Weights of a small GPT-style language model, trained from scratch on English Wikipedia: 4 heads of 64.
MLP neurons of a small language model. Each row is named by its layer, matrix (up: input weights; down: output weights) and neuron, and shows model dimensions 16-111. Each number is 128 + 32 x the weight over its row's rms, rounded and kept within 0 to 255. Numbers have three digits each.
Before each neuron's rows, "fires after" lists the tokens most often just before its 100 highest values on Wikipedia text that the model never trained on. A number after a token or word is its count.

fires after: " |" 20, "," 12, " L" 7, "|" 5, ":" 5, " B" 4
L10.up153:207140153127135188148137123087108080171106069115157154103110146091153142132138172157176096141128130139083116127189135125135131184093158122109152081123153118172173114164146162204132082111082102165158116103081115088085146165157079125070121090102107135127112125187105109125092148138093109103
L10.down153:147083114131187098119128185096123148073097137123142137096062156189116087150068116116066100139147188085149177106126157135151085092125113097115133125107135132100075095146080151137037083143103175114167176156053102145139132186073134137117137141112167147153170143154145191119103168151131174035

fires after: " s" 22, " p" 21, " pr" 8, " d" 5
L9.up167:111161076148115128130123140163141130097096120108133082147128154109185131144100135135141126096166146044134075155169204176103117131114117157165150086111117193055160062131127121127083100170068137090110113065113146184070117091146123122132109139131080159091178111102080123222134107113186153149
L9.down167:136109174157129117160149160157147139095137117167153150178149132161108156072173189138154132124169120103125192119088101126180135172115195152128155117171093065128096133153093095097146157123117094125158107059158100064123132161101130096206152092130128137122109140159143126136075156102126175087

fires after: " " 44, " |" 13, ":" 4, "3" 4, "12" 4
L6.up828:204132204151112160157158133095097000186139088138059133133094184076162104097148141166102183131142102065105112129129133188118151179154135152093103114135110086113161078124171121146131096081155170085095113123131132109133138154104115107159111137103064164169167081164133136088100110121147124114
L6.down828:051146103129186110104180108154170149073083165123175104131117158188121126135106157069141084118142196120117193103110138116113114157117114110124181144062181149153159140122075124122125086074088089098181164135115104151055115156121136171083113129145180130092118233085116168174155146132105182093

fires after: " f" 14, " Sp" 11, " F" 9, " P" 6, " p" 6, " sup" 5
L8.up1000:136119116145093161152141139167152161161116153143170152105123107139102129129097100117124152133149156105079111094119116097138133199152087137156110162143153160124189096113157052191200150137065113110134140135183131164123139176121133124180097159138085135089105107110130121140176106114115098112
L8.down1000:123118094107115127112145134085121140146136116120114113142113033129172100151176196108125102160079100123105133081131175134164141128181127082169105124133186104138086105156135127158097111133107135150138074149104125114137102132124208189103130136129166148124119119203146114172154117118144148145

fires after: " g" 15, " I" 13, "I" 10, " h" 10, " E" 9, " G" 8
L8.up1030:063171117194147122129130169038111082130123066148112132092160112129063157130101154121148156105117156130133102168161153134134128134157179127058143113168116149110100121135161114147129085118123114126128108140097156128132129118144083087120193104164138120101141120150091116121084130087109137181
L8.down1030:154176110156105138124158140171168176157164158139120128158131147111159148139128154094152096134216108124086119117098098101160131153116130108161109172101084097086150151124099140096099178151072176190157098057137100139183133073107132130077104102160151116177122139114109111151094112136096124088

fires after: " F" 21, " f" 7, " B" 7, " for" 6, " to" 6, " H" 5
L9.up921:120119099144082106089204102093189100129141147133101074137118136126130132146106208113140102144118156095143084215174184157143093208145117087145154156167132119152142093136157182138100133130100106128111155113039135152095151065088159137127130085090133096120046092137088064133132151146133125114
L9.down921:128094136099169156097103100083153166132159072149148131170131146114081109166100164139128140126118114082170145144103054143139141112103117146128136163112148113141039113139122122115136157154211055095120144146129138111171101187119145192170101162159180157108106108152167106117116156158112135165

fires after: " F" 17, " f" 14, " P" 12, " Comm" 8
L6.up456:099162137132140092134149113149122131128089125124115140101100110111122136121177183161181115087108202097101099060091160188128104229137163100109145182146108063163202115129163103167149097155060111139121151115166136074112142133147108096103140147139150148116175149113128092104105169134110122110
L6.down456:126122167111124066111145148102161116123128158103121127199116103168107084143112073055131122155182113105142171165093115129155127170139072140139167074143155111140108131154122170080084198063091163108090140140120168153133120100116132129153152138119161117163072128079138129115124123177164162129

fires after: " K" 28, " D" 13, "-" 13, " R" 10, " " 8
L8.up615:114129006109116149121114109123173128156134098148080171122210153073102130073130168159129043127118139110097123079181118143133156153165138115104164129106110105139205018128202098107133123130168088135162132134101195112098200111089115147144137135132136122128128131143119095116097101175111073137
L8.down615:095128167136153112189166129172122182100089158095144128134125175171114197148134117092089151090125093150155146139116168147103144140124096146133155099153086105116104171115088150061158143075129091103118125134108082139082084156083092126145165143129092104120155149096111127110134087145125165150

fires after: "l" 21, " l" 19, " wh" 10, "inn" 7, "ad" 4, "ol" 4
L9.up923:163146119129118187080168114152104162115083080148097096157188106098094101148082159141158078086148170169109182135192162132094140119078089053114159093113141121036161142143097136142152087139138142086070122047116147181170183121102215167137110126133130121119121103149081098123114182149113077172
L9.down923:127177127133208128090114115121133094167153152096128111092074080071130135138123147199093145145171125134105135154113134113142158139138149144112157120093131090190129102129057124093068157147076152183183144128151089095121068085100094119077124176096138120134117159124166167152189084101113147140

fires after: " h" 16, " he" 12, " H" 12, " I" 9, "h" 6, " E" 6
L8.up1005:091164101178105152138115165082120107191118121142138162100114173074128168074129157143102151073069145106134101176106134138116126172118124133097083166150154142180137112168185083117122116104082185100193154114141153108135102106118057094166169140105204133151094084136093040209117167082077158095
L8.down1005:129096098088074083107104104092124127119163079148147158103131093163071144172160122099152136115156088132187058078115135072141105101146141114148167163133100086184121170092105172106129121135162128128132088095147159095176126214073133159077125086139120109081141129134157133135062152097162085120

fires after: " " 40, "A" 11, "," 9, "-" 6, "." 6, " (" 4
L9.up787:139106066135133150129130113125165112110086088173144089119147167072115134084164153116129063135135174074126126157135167118116229104101124111153110139110092159158132156132159137144124119129119181154153060125161136142098203182100088146133202122129112100177116097130136096079157081126106039132
L9.down787:133092155117168190101107195134052118196080114115078129114097159159159155109126158125134145064103133133153098137139148142133126089148074071091138143113043125167088108167124151111112169107156084146114102156158089144083132119121099197116182116155159143170085136081158134189109101142111109103

fires after: " m" 16, " r" 9, " com" 8, " w" 8, " s" 7, " Re" 5
L6.up964:118137062171140119071109091148123147174115122150044128130131128159075162050107123144139100097154148115154168187143127119117125141160124118181158113137121160167113101174144077153139140166142156103102107163149163180140146145094135163161165126124120125114101110124110145120119115068115065146
L6.down964:136147175140151121093144141238151067117106182101113135154130136102112117115105164135119161114084141156154135185111146175135108107132127033081099136124162096125139173084175126118075152142111114167112175143106102105110157106100138127062150131134144100143172117109158128104132087143069105116

fires after: " to" 25, " in" 21, " per" 6, " con" 4
L4.up636:044086098128112144125212078116171177106176080143130055079166176141085135146103153127128134156083099095114139168101182167101122132209128172137156133138142212131156157075154109144157166141103115108047110125142121130052145141180143153172141130096076139122104141147110111170142114095146144126
L4.down636:103095135098136093115164101168119134131140120100070143151118091141103156117182127155130160143124108125079113091142156122105133110141151138175154148114125122151132119088138150129108141169148111119140120068108096074120115103205125130049173177073067139171137093077116135037167121117097088082

fires after: "20" 27, " " 22, "19" 9, " of" 7, "or" 5, " in" 4
L10.up2:140114148083155146097175201074146155119085083129174130128091123136085118117200107144105144125105158117096109184168124176056169169091210109095151085163110091228100107129102109121140122134092081109134108150124136106122127116103195104095058160131156122130097155126083077129142073209126122164
L10.down2:111129117133086115108113099146111156119157087085119170163164115136125130103125131098081065100100101152178171071087172132130126110131096163085109157103080135066149155138112124130138220111129174150102103144193100125125108170096127153165144111112131057160178141101126089062122150093090099097

fires after: "|" 17, " in" 12, " P" 10, " the" 9, "-" 6, " C" 6
L8.up629:147142090159126133165127112188165163081150085123138121088200145126142174092127148139120127169141195166121151150189136156117161174134146119153138134137166082122187091117157110126073132128110142095088088121078116115118220133180081143154109127187166101092102122095142113093148170090119075107
L8.down629:097102159089100183109120095118085122150127119105178130126112200172082156188110154164074166094142140151092170177099108138164128181100121109130141142138151146114096144149079089135173145110117147129144152111102152118147073146119143111117098169090098173129134117152101141087146172173169144099

fires after: " N" 15, " n" 14, " F" 11, " L" 11, " f" 7, " l" 7
L9.up443:097180106123109108085163186135218129109104140148133101115098143087077114167179225118124106149144171095203163093115162110143083150127119131094136145185138081167129084198128129132084109152096149096125112118160170125113145161156133101099130125139136096149114117125142088110188121162125136143
L9.down443:120165085080102140151084107111092117112159164140145147134139143125147222162096103125138159084115098191147099149142115117148161126055108085140153099100152196147120137165111205108156166149160113119184080104087122151185108116134121123119138133180104121139117126111073122125128126163157152133

fires after: " w" 22, " W" 18, " R" 9, " e" 7, " s" 6
L6.up1189:135156111163123164089111128122110139191120148149105119132106126092120128113145115108155111042104151082109135118135120172117103193164145128168212156134129129139170070222126147148150138113114135124127118095160141134135152152173063169130137203078080130106122094134090067179143162133127112077
L6.down1189:096180088160141083146123179130102178101165134102148147145167171157159133061154119111144103169122097106110107136074170108106096087092145131129111123087104116115156116088119181122223095087102132184135158161093150095142065112174122154116122131147122136151086140180143156125136113102088136142

fires after: " w" 29, " E" 15, " W" 9, " e" 6, " j" 6, " s" 6
L6.up72:158159102168137134110150096152149126169148107147116132085108118081074096079139106127157145136126144092131095206183156138158133131097069091134167140146087141138159124186119147149151164124111158134131109082122154209124141178138082125104177146142096127110157134146118146176076160090140082090
L6.down72:120150145181189161151091156129209113122091142087064190124141130163172137112109118160101144093125150159084134152109144107093170148155087139092111134128107074105106124088058094118107175097140069105109136116157114078100131132142102156149150169199094098147092176096039117160127136142180102149

fires after: " G" 41, "h" 9, " I" 7, "y" 7, "G" 5, " Sh" 4
L9.up514:088185099127071102163157095059132107127111143149132118161096084087092162120156171127148193110113189121147032075114146134155108147108131144072104115207144106113141113149172155155148049145144142126170148122071143168116136112161091138150124103126158094158151073159112117131206145126127141162
L9.down514:088131122130111140167094210126117105131125099130126163131150143149105187131140135094117130111100124163154169113136208166097130073149094128155182151107145143078068187144127101107138129139101143115143101155141143040178099157143093152047107118058122172157120076136133068134153122128168085147

fires after: " l" 18, " n" 13, " In" 7, " wh" 7, " L" 7
L9.up942:097185149150150156109169110094072159034151075149081126153133167115110141120091179102207121128175127131179144120157122148139125120144110117129176117152115052122145103166154115180192194138093175092139133007154171133141131154090108166136144131184109110114115095120118031199128118152122146173
L9.down942:139100159129059128072111096163172160135082156094145134029102122132113126165195095150142141137141120144105130132093136133086186112146173139111112130133130081123127163224045060114053156138121213132134149138129097085156125171151143093124115100127118093152146149139120121153216115083105119178

fires after: " " 26, "19" 21, "20" 11, "18" 4
L4.up618:120126180125089170136108151124135153028102141168080114121112112069120084128103067124192134113117179125132171160122123090088111110121142133145164167130101190168126107114130135126172183100121106103156118092140144113118142183193182110122072153179088129155144146090124108185172109124127103108
L4.down618:094149141110142083148156113146104159192151102084123172139122083162089148092126133123136101122160155141091112103181149129153111148144157146131067110120075107126167157089123145132150128109141158085106095140132134102158147167143084176091180135068134094127081169134121186077064146119087124154

fires after: " J" 26, " P" 9, " in" 9, " A" 6
L9.up666:142125161104182148171129120125159178072142113140111160104147211070118137110136164194139106174092199127109160116173168131121154153116140118094161089123126089206152157123159068125174068149084168094124163087162136110126180131156115110096114172160145078118119117169147100166132117110124127136
L9.down666:123128110112132107141072180117116112172149144074157148066140099155114159146118123060088150150121156084100205159138169083102116115124186112133152169124146155094019101117106107122057143132137132116160144097170117126097154181163094114069124150166118098211115127144131162141205133116177109126

fires after: " and" 57, " –" 6, " who" 5, " has" 4, "," 4
L4.up1180:212223141100114181198161122054162135152172152126116134168106162086133147146106182108069099113157147066134141187121136155108128128170080080123131111132165160138115180163114105148141104087159120122102134095061136084101139162136178158142157113137074119125073111225097134150104162107137115195
L4.down1180:171077123137140064146093151076124040136118063112163102153123168086134178151095145089095171153125155101130063105132118138153150111185195115138091130151135104109168150109098058131134149122155135153149083174095182140127108176094121093110078171078189158194182136154062157102135112142145140067

fires after: " m" 18, " p" 10, " l" 9, " att" 7, " cl" 6, " pr" 6
L4.up878:137141128111143127084142095159135129132114112140094155149122168105128061065078134136111140133133161079143078124187125161104128154134127115109153112134134197144171102089156153140155124106142118123050116099117115152099145131190141119176127136097143100095182108105128111122080086121146092074
L4.down878:079143105160151156121105134114152167107077149165134099123139136141127177139168216111159098121101174143119162109101138123174166125162162148119118157139118122127124153174106125139095127137150082160121110119111135144165159154150161124090117154172151132095066147165142151134132166182114117200

fires after: "," 43, " and" 6, "ing" 4
L4.up811:201130115103113157140117128132083126127154128129142160108135070133140135141148103102108164111105139096103086133105124150098129095171057155142128141143151125156075206128132101100143098183122183134074118112107185128130130157153164180144166125081167088149120116111065121166142153171085121145
L4.down811:132078117138085083133147146089105107101138157095083180147105160129108202123118128155125122150120142113082128134133093160178120161173107116157184105139122053086163111146057127192150093110106146199143160122140149158153097068110102109137170142104140136099156106215109169156141115133162169136

fires after: " D" 21, "D" 17, " P" 12, " p" 11, " d" 7, " v" 6
L6.up946:129097133122109119181129089134075164124104117139137079130106120112093136132063137143185128111163182157077148027158148152151099142216138102120157155128114182100146035106167092143120075176124082103112103166180125104128126107109165191114058134122123150098094154103102176138105146150144119192
L6.down946:126143009113114112132122153108158152149189137151164121116081117127155113129119081115089126170072105124156135154057135105130168093080174099134070139153101148126097200153130074097141199105116167188158140100113095138150110174057133103121172138052117151189179136128109174110102190072134094147

fires after: " to" 20, " and" 17, " in" 16, " prom" 5, " from" 4
L9.up25:108097073121151145127148116066196160047148123150163170102190143113128146116092087209090082119118142131076150127173134088115180117110149134094120179128167157178160147145161078112108075152177157130036084092131118166107120163129175133170166111082091141172109134135077101166094100110114147142
L9.down25:143140156131154161149142183127132129195097076151134119078101139140067101134134117106119162151153114128067141112162134142146130136137106218099160113160091100127119117083068163094104175182103121155143117079140084145131137171193151104137109146167126108092112134144122092173123138091163166111